Weights of a small GPT-style language model, trained from scratch on English Wikipedia.
Size: 13 layers, 12 heads of 32, vocabulary 2048, 11.9M parameters.
Architecture: LayerNorm before each block, rotary positions, biases, tied embeddings.
Training: a variant of Muon for these matrices, 420M tokens, 8708 steps.
MLP neurons of a small language model. Each row is named by its layer, matrix (up: input weights) and neuron, and shows model dimensions 0-191. Each number is 128 + 24 x the weight over its row's rms, rounded and kept within 0 to 255. Numbers have three digits each.
Before each neuron's rows, "fires in" lists the words (lower case) most often at its 100 highest values on Wikipedia text that the model never trained on.

fires in: "william", "john", "king", "species", "champions", "charles"
L3.up797:093138156130079149133096110186151123116122129118112128120129141121106101128145117131121164135098139149106097118163125122141134183086162128159136130138140102117121082134097136135180151120151134161144115126125178136103133142116134140131102112097145154098165064136142146173096102119129127101182200101101122152133094111092146152147112149118103122134126138128103125134121119183170112122125143128119187097100131141114113107126154147130110089147140165155147112125145084125130135087116140132110108122094191133094099155159121117131120097139167089132119131121136102155123133131102159163

fires in: "video", "movie", "television", "succeeded", "begin", "episode"
L2.up1471:133144137152145109135108149134072126085098122137094157159158142139135106112165132085151099143147093145143143128114122122094129139129119127092117126146128124129091138164137063149150137098090142144113142171139212125153109102151160100092147137067142127112087145136137117075095096077143154102097132113146138127132114152127105115135101116102131149159120117127159118135100098098122174178169117136155099099131107184133124148112106157142139147130095123108145141112108128097126126140144107120097119137124152114141154118091139134137133110186113156103157129121111129120101117119181148130

fires in: "as", "together", "becoming", "senior", "scoring"
L3.up1038:148160158111096169154108127154145111122087175083143093134156145101086091151122117124144143109090096143105137145108128118147168141183156151118158088097104148125147118155072165138139125166107168147119108158080117119127093124129097099097158099149106140145124118110097167105113142132171120108100097125120107106157106109168134148122126128121174111127127129129143123124139126140092130101166134109129145124127154160114042145104134112135131129140071136109154105172134130121155129134153121137129130157109084134138128144114119128148156115149141104099143091158134125147160136085133164127

fires in: "with", "to", "gave", "make", "making", "made"
L7.up752:171125137089143093134130173119118150117108150111121157146108159123095093107142129138070133102093117148122122150117140130167177134106111116112146136155088086159092118141152131108175157092125127138204105129140136132129105142123113170123158102151117067125113152173147157121118091177100132158078136143165127116133139157122085112096152128134103114143106134132160116120126113071119153149112125096114089129123149146136115111147172140109097110171128125133120104132073105110149112134119133114143157138170151170131155113119121147123139107153106125124137112136095150110144123162103158098

fires in: "such", "not", "without", "newly"
L3.up1142:176126166144132134107130120110124120152125143107144150143112152101093155140115080124118121071137136078142154127103132126144128123134135167096132158101114113126186097112154109102112095149116104113106153092120141112121130134084160115105125149121163149094160121143094140160123174134151122103151137126166111133132157148121121139153166156104126132150178116106155135137140127127086163157095151104091152132091152120129115148135130133116154142162146126083104126085184132111108065147148142113119104086126134126130119107112111139077129100196155098090080138117110150149142124130151133093

fires in: "government", "environment", "institute", "company", "department", "elevation"
L2.up951:110086107155116097145148088145153139160166136089149100120099129143088108129122119111135093137095141158143130134159131134145138127128129099126154137188123135166115147101156091136124130161138140111104147136148141113107120151136112144178135162134081132167107146077140097095117121139121143086110141149123141159150133127095147099166099130115096146129098099170091148113131096150127104117134111143129103101144142114137095171149135141113178133137098086132090148140163120128090135147097126150095143109150144126109104199122136106093083098115149121159071132144164116116148175113159129127

fires in: "in", "of", "a", "on", "fr"
L7.up953:122149154110145102117148148145083178099143136130125126142142082138150162095089114134121118114128122123125118122111159135149111134133123137109162124113120133129157161071157144141152153138125143125155115144176142115117126115077108133117143098133101107124133127170151111137072104142139129123091157120131126141094117171075140068134140196060146122166132105109112121122097153116151123104160116129135142120126185100148092119111097126129164140115131116130156125140116152086148100135163147125153156101079139116156127114159135139117105107123155076161116183136103144135071143143135107145

fires in: "not", "called", "named", "released", "or", "succeeded"
L3.up143:137154118117180096100130161138124117124130111090107158095121151104148098117133157130124109117125133122150104128114107098121127119121094139055114160095153091110123169145141103107169142096120130137167103126129156146140143148161153116119161133083120150132139138117123107121125139086151100165120142097145170155108134190113158125116136153148113106098149100108123155115124071159102111132076137156131119118153076134158128139185122091144106146157188123098130132131139094085118112141180165152117109112104135140117160152160144126084109111165124126134113112134126148155139105091132107123